config.yaml
d_mlp: 1024
positions: "learned"
parallel_block: false
init: "normal"
init_std_o: 0.00929
init_std_down: 0.00929
beta1: 0.9
lr_head: 0.00502
grad_clip: 0.5
decay_shape: "linear"
batch_tokens: 16384
z_loss: 1e-05
train_tokens: 201900000
steps: 12323
dataset: "wikipedia_en"
MLP neurons of a small language model. Each row is named by its layer, matrix (down: output weights) and neuron, and shows model dimensions 0-255. Each number is 128 + 24 x the weight over its row's rms, rounded and kept within 0 to 255. Numbers have three digits each.
After each neuron's rows, "fires before" lists the tokens most often just after its 100 highest values on Wikipedia text that the model never trained on.

L7.down686:134144158111110121067123156116136148143056095141142125121152081129133105124141128137139136116123143122109125114138090108160121144140104121084122108115134043101161141117139145120057132121131105147134123078132158133109114153110138145152158093108141135135138151145135118103115107124135122115126116132129128137110147110126144093127131179155104148139082154156155153138102121105111101116133133130113150121130154135169123130115123134135136249119142145125133105128148137139117158105155123139140124081165151222115131136125129139109146152135131158107147144104155154127083172083139133131106123105145080139083103084142094138141135103085102124078148124166147153116138170151130143150134123125107126085109127121122147112147135114136118120139146105159101136117094108129141129176118149
fires before: "ed", "s", ".", " to", ","

L3.down350:144110149118174091107099098133116129098087131138112089110107083148124148124120132131177140163136088129116151125102106125152126147112088167166190163145194107155164106168116132139165116117129132166144121144100161131067126125134078150130158152139127146103151132150093132134149102156130142136123122093105146125122149129094111102139159115150145132152154126132158139153090109157137149134119133127084106112157133106132135114179093137105144114134129139132111071139134169086155084164126153104129102144191109120133133142104081094119075148128131128163128116158149140144164154133129092115099152126121112148133135129113123141137140134150135119135154118132141122112089084104136162107128100147149118163123092149102113127133139081093152158126084142127100156114080089136148101123113165
fires before: "0", "or", "orth", "et"

L3.down441:144143127152127167132155121136132102153110092114157146135122123152137092127130138124133102090117173168121132112185149141112155160103150118123135130151111146111129120197133141131132099111158104128144135152131138088102131089101117090138158123122156108122143148118132109188134182126171136133133158145135162084131147093134139098122133083131149108123122157136176112120100141092122120133103132122145190138139155122125094147153106115127123113136130128101121143101094154137075143099124117203137100153109108076136162123086130104121164116162107120119102104134083151133128129122136127126091131118105122113174116089148160110153139085111142107129078101137153106098093147132131083112134117123124104131176173144161163086138076151127157122117131152101132152088090133083111139133149147
fires before: "0", "om", "n", "9", "p"

L5.down447:137082100112096158114146115115145133134155132137114146131111125136137111093193136127087121127140129123124148146120110114132155134119133134105106166119173158159110085091147107129105135137107116094152091093104103189101154155121146116133116089154146149128147128161118080102116145161121091103102101108126154141074154140127099177144069144149118120113107108115139112161141150146122142186160143110134120118100102091113122099109143120133114092103133110142139109160103092130127136142076115127129078186158165133104078129148124162153114117154168164125154115153133151131143121134141140129135113135107120114130185124132136118131142112147081134121143081161186138124117163143118157131121118121152165112135110130144136173144098145118148141109110180161118139129133064127106108086155149
fires before: "ag", "'s", "age", "0", "or", "u"

L7.down776:102096139149125113132141089105163156156131099145124162094113153173099112154116166135134128161169147131132208161115127104146147134136122131157138137087121152110111127109141132085125110141116140156133124126128116105114118095102132106109089144133137129133129138119122137144161097137129122131111137086180148139151138134134155154114112093131128170122193128141119131085161102149137107166096110128147126111116134106126154142089112149151141128109099130137128158125156161189145143107070126123097126091106131141156166177126095117116134147085129095119120088124155117109112141098105133129167170156105119104105134155161103138142122103089131156116128101121114160098119111148178143132144084190115115124146116146082121130079134097157124099134096104132097081151115066153110162110142118
fires before: "ther", "l", "ad", "ly", "art", "av"

L3.down672:146125122118119163190145082119135171142123124161132155157119094112117112089138126153140120067147131123082098128137123113196154156115129082106147116163106126096135127118106153136133138103122124124129155088166181116147066168148150120142110152093102176140118160147097128128143132161134115132135169148148108134145135151096093118114127120119117123113141130145123160112144124105094148103131099109122085179146077143110160151146081107175150126091119158110159113110128105114129130105124144096110132156120134143133152127138120092125140142153106138196101094153109112115171122112105131115142097121130119105138115132096157112111131089155125128179130137122112113129115128185157082118094130119083117123128101185138179142154132134124105151136119141162122142117099125148075138114114137
fires before: " been", "er", "ral", " a", "re", " l"

L7.down912:109144130083159119095134146142133058153139139119149098138167146148125129143122141113175101139119128121111179154120139092078130103119093159171122114146141143082097127116154118141176128132153171156153174153157114154145081113100124138115137139120102156094106145070103149182179146111133156128106115101133151134121085116103136098128143148100128145102106160091108107116129137123158106121118076157142115110131121118128142134173125130107129138150133125084148136153096107120162112185105167109109143080120131121130134141096139122111180160098176135147148103120100127107129113114155101098123117151116137119090148144150085145149127085111110143132135129102145116140116126187124170144164132118120120142115157104125084156132126122113134136107096128112136128180150096137113080129102144
fires before: "s", "t", "io", " of", "ial", "es"

L7.down609:168134166139164158117143115105155126113131185133122135156155143083116082128130170105149115121101133124136140141121124134139174108131167119110168145113150119161138138123125133106130177104116105105210129104130102124145185111119150144126147094123125079149134145133123130134103105114085131131105118168131142158152139106133106106105127144157094124130158125110121129126093139126135110158158119117105121085127126194124098124121086124113188149095179153127150085133145106149153172100097145124103110154107086096118171129112108086157149122128119119101126137142129104122138130124147148121118141081145142116166136117140097131141136103158065108132101126155115119134106103184147112162093113149116145074111074130153146126104104131114147097122105144098131148162121179116124137156104119
fires before: "ag", "ion", "u", "ure", " the", "ue"

L7.down508:096128175084139164113128124153105124115111105145148123142146155104126135079154129100130170136116164134129108142077176130137179146122089127150143123155156125118093107152099138130146144162116133086083115105130141140132112093128138115137116159117139140124085123143085120190127117118140122126115143165126158113099112136092116136199144117132098088146109070154128146150122102139140097084149131151109115123116130117114136133132119139092155121143142072137154106125133167180163162131141116184103076163144103111163104120155128135138109102114142138121099133132107077150169119123136130131110165142126120205154127131112107112143134079124101125128181149158142107108142092140134125104153133127107108171133119142118124116165180122134117143105093166123124103099131151116127110144094108
fires before: " |", "0", "2"

L3.down148:112085138113164146144167109113147164095127117157109134141113151122128140121127087153117144128125133114131130140100154089138169105102150134151109132085146123107098133147125152168161099088131135135116150113130102137156135139113148136105099186161117113138113108117123128121114129157150120146133102146160130108154091140125164106117142119150137110150118101109177096157110137122120090131151152124108105127126115124140151070124161149161207081116108119151096124116137112105059133117131103096117104135115175119107120116131129129126174102088185121097157151119134111108154179154105150161145087134089163167118066141146091117069131149166162111104118151153155125101149129147129110096150127109107119117094124123141126138098121141162113090136119102142158121124154137180170122108098112
fires before: "1", "2", "4", "6", "8"

L7.down587:089122180151149118154148182088146102069122105117131178118136158163148154146103147120087124124145102129149105164108130108098152125164116100098098103146127152112131128118100108081117178124129114115100119109152151131175145130124147142121135142142139119137177120131132100125105140151122181140133082095131135141129142140172154128155117118113123115162125108104161133084165136115104119104146143162140105144110144117116102118141118118141101135129087073151173137108154140144139127128094132134101091133160196067145079106114080135181106134141155138125132110087144153169134145110125139155154116160082122117118120139136116084138135144082097164101130129150149121118125114143121152118151145104089150145115148139091171091162153162125107133128118112132105110140114107085153109115120118
fires before: "7", "8", "6", ":"

L3.down25:086108112098145131134123132137114167134129104166120100141121150171161106102081135109127093136144127137135127128187094166148161182141178126116107124174144105136137113112150156133153133139108109136098128140155119149159135107117147136150105089133120100133119123154154166147129144124184127151086127122124147133138073072173096117116116141111139159146112138097140161136102109139105104114101107107151138102156099133087101097109120093160129123122149202140132156154133113128078094130118120148106113102144116093113113136139105124120109093142136113116152125135155157115111130126156135121088160151185123133145118074141112128133081080123115155086121113147158134161117122134144148105152151149138085105188123102126134135135069146128153101165141130096145104118162102102124122159140156
fires before: "ge", "act", "ip", "g", "tern", "les"

L7.down89:131132123113111093132098110158126150157099151124096114114189155148119107137122121125133104109156137151150154144135145120117154167136122141167161137099124115144116108103146124144132119143136130159148152104153168130101191112120149124138091148162144115151144114121128109135165152101091095086105139114096117131128118151088113148142161123076091163071143130120128130064103100156113110132094083100120077136135113118125143123112095097156103172140128115112117149123162152144096116105157105126104142141130101124113181167124109132145149105161155132063127160177156142160132133143113153184107142100126102167108123131152086134092152082130105126162103139139123157186115135158139138122142098170107157143108155139132112134119135122086110115119093136122105145127150110122096171101113137
fires before: "ish", "S", "l", "is", "ch"

L3.down480:122166140118132125132132133102144133100115128121130087098137118123119111115142118109150165132129108147102124134112096112137066101184092147104154076108111170104163139133126119104092153138169111141142115129140134120137112142117075141115072086148153126152134146117117133133118124129117156172146149115142148104102139120134148120162167121131095121156138116108151114112170128129114115148177156123080151109124111140160127123098106130129137068152108095130112161147096159134138092156161127084118123132138158118109115132082105096124143134147053136150122158156148115138165092120152130063148141154102145172150117128163157123167156124129184166133135112149177121115132113060137149112121087128130143152116127182095128117113163122126130085139109165118122137149087122118165138106128127
fires before: "al", "″", ".", "′", "9"

L5.down471:146117085101110137165113107102108105114136162115162108105129148115105127105102087151159143148103148125096123175145155138183157133116115129130148115111152091128109161146101139132133133143130134147095114144120141147174140122147138082122134173135119103124140195142153113077101128088128140107140095180132136150137113142115120078131138147140128142145111125124089132113099164136115173110097106113103095196130119085110099100119119107110152143142129101150145151103143151064094144175127085120132125170151140119125129126121077132143098116138111148108115114111172140152138142078126153122104101127119136138184101120127096160153120147141136165140137104146175131125129104165144163138079146178148169107099123123145089130153153143128098145121153115143131100090132151157111111124122097
fires before: "el", "or", "o", "ional", "et", "z"

L7.down399:121138170129121137152134136160154142131117153125120135100139078097122117135118121145167108143107130158120169108156135184125180124098129142145152156138134112139120130144153105149124112134107151138116112134139123121152191166129096103136112141141119159126127164100125166120142129125150108139161123130097126120107110129133135065091083082104114142138133123097111097067110116103129124099139161107113111166128139122149118106136122101098110183124106149127107139109082101103105131077171131105158151130119113130132119103090128103123096078117081127151168106160143151111145102135178128151155102135142133118109072113135154145140102119161130075098132163150119175135143074171124153090134115146163138124151170166146151132138126124139106111108109088100114120155092176123155164137159137
fires before: "on", " in", ":", "he", "l"

L5.down480:143143142114135139177133104115156126097107153143105139120132142107138167115121122156151126090089116156166127126143168112119142157102143169131133098124151065142134124128168098147110115150125103127123133124108122104134080137116114115090114162110129104092120136146157131155160138123117101131116110174128140135103105130119124104136147097118160123115169096145156146155100147132136135151129119112101142119103117095115131127105156121125101255124152144101123106147111115092141142141137135077166106166113163117152141133147175135103085134130149107131107157094148127162159121118140136116136146135147118140116117094118173129146153134113149125128148111116113117169103125136143108136146095125102106105116085107125113112147098181115124119155148113136131138124100093080096129128124151
fires before: ",", ")", " (", "'s"

L5.down481:112109146156098078083143143155155114148122156088124147163149103148144150155142161120192118140137142149105146140149126138158148149144131091123119107151136158078146097136096083119123119109117147121133094153111085076174116104151097098131151105068182134139153112095112105139113107092114122144136128116155145128133083135162130134157095116139173137122127110155170111154139154169146097168141134131122142105121136133136100088100093109127147160128147144105122160110129145168126144133131119151151079128131145139143145128133138111124152173109090135162117129106110159097140094124129064090161101127112135133128142151094141098149101133103145102132115106119171134105134135128133113122139099090147159191134125125117148148109123114152094118126138126121091126078120156109132102133205134
fires before: "p", "s", "ed", "y", "ot", "}"

L5.down556:166119128113103128118175107133135141149121102151159133084192111096100130162146111118177167129103124140117126075140123106124076132051131120133114154133139140157115175096125071131124087137143189135132156115150069112132109149128087162165171129097126084138100125115122184123112135134109105124136138110095145114133065125108162110128088133140146100165126102098156110134149130138127134113122190154095109152145104121133116120134136110059149161111140109118156149116117129155139151132172122103173095119143124132128127119090158091117127161160115161118134111103126110089105108112137107106157073104122127148145120130124118122129108108147131130112157153124142146158131154120155132113140124123172122131144137143158108145135088107145131148117135137131115151086121119154104146146168119
fires before: "ed", "ing", "es", "en"

L7.down199:130174116150153132122136128137152136124136163101110122129143160121118144110132110079157122165149114118134129166173090107156093122157092096176132116165173076102134095143133123102137156113132138120151160132121123121115098134115116109170099109122097116117142049097102142163131116116181134137135130144153086156160116158126109127143100044111124124128155145144132155106147098120077146115130139142150121068142106094155107090128137112068121141124122147129096116140184103104138105128128174118096133148117153128098120139132135096169119131133122101143124137145150112150156111181145145095135113099164168153130121109143116140131097117159146152131142115171119114122146125154162122154113178139129136151095095137090087140141092141118107127158137089113159102125145132126115136132119176
fires before: "ed", "gan", "ain", "s", "ov"

L5.down930:131130140116129105122124153143134137113121141129148109148123106179141134120130129110110105129079133125140110113146063131120135114140086146139086103160132146116158145095142146089151118127128131170140123098112134131170130095129135129110154109099142144125126151169119121116161140147112155101079139150124149122085123139085119130131103134091155114135132149137134131130147093118149124127119072097082107098100158136165173118156138111112104127123154112094137069103156104139162127147132133157124110125115139153170143130121132131109110164138150103055115114139130126151163136109138134140133114091142161152134114166165171154161085092112101151085174082109160122177128140105120127103067113182109132158161086092129099137137171156107126120178099120174110145133147137100150149156158121
fires before: "m", "t", "\n\n", "s", "W", "E"

L5.down681:139152141137121153108135105108117132105149170154120098117110061178137186107095127125121158126098139137131130129157102129149135123131152146133117142129112160133155150115151121122169128150099165096085105103151154164139145107141133115132134106116112111133145143190117128113113161154152097094144128125126131121129151160142149127122110097127075116128156146138109098148085100128103172124095113146156126125117133116154077170171121101110149015108099139148155140137097106160157135108110162190121099094146147126154165133144160126128133096101110128133158123143110146115137138148131130134121128149138125118120078129151135170144172089068119121130128103141123114103137091133129118085161124112109131065109134096113147094106137116143104126119156114126142124158142132138108105176143116
fires before: "p", "ist", "per", "pl", "t", "ult"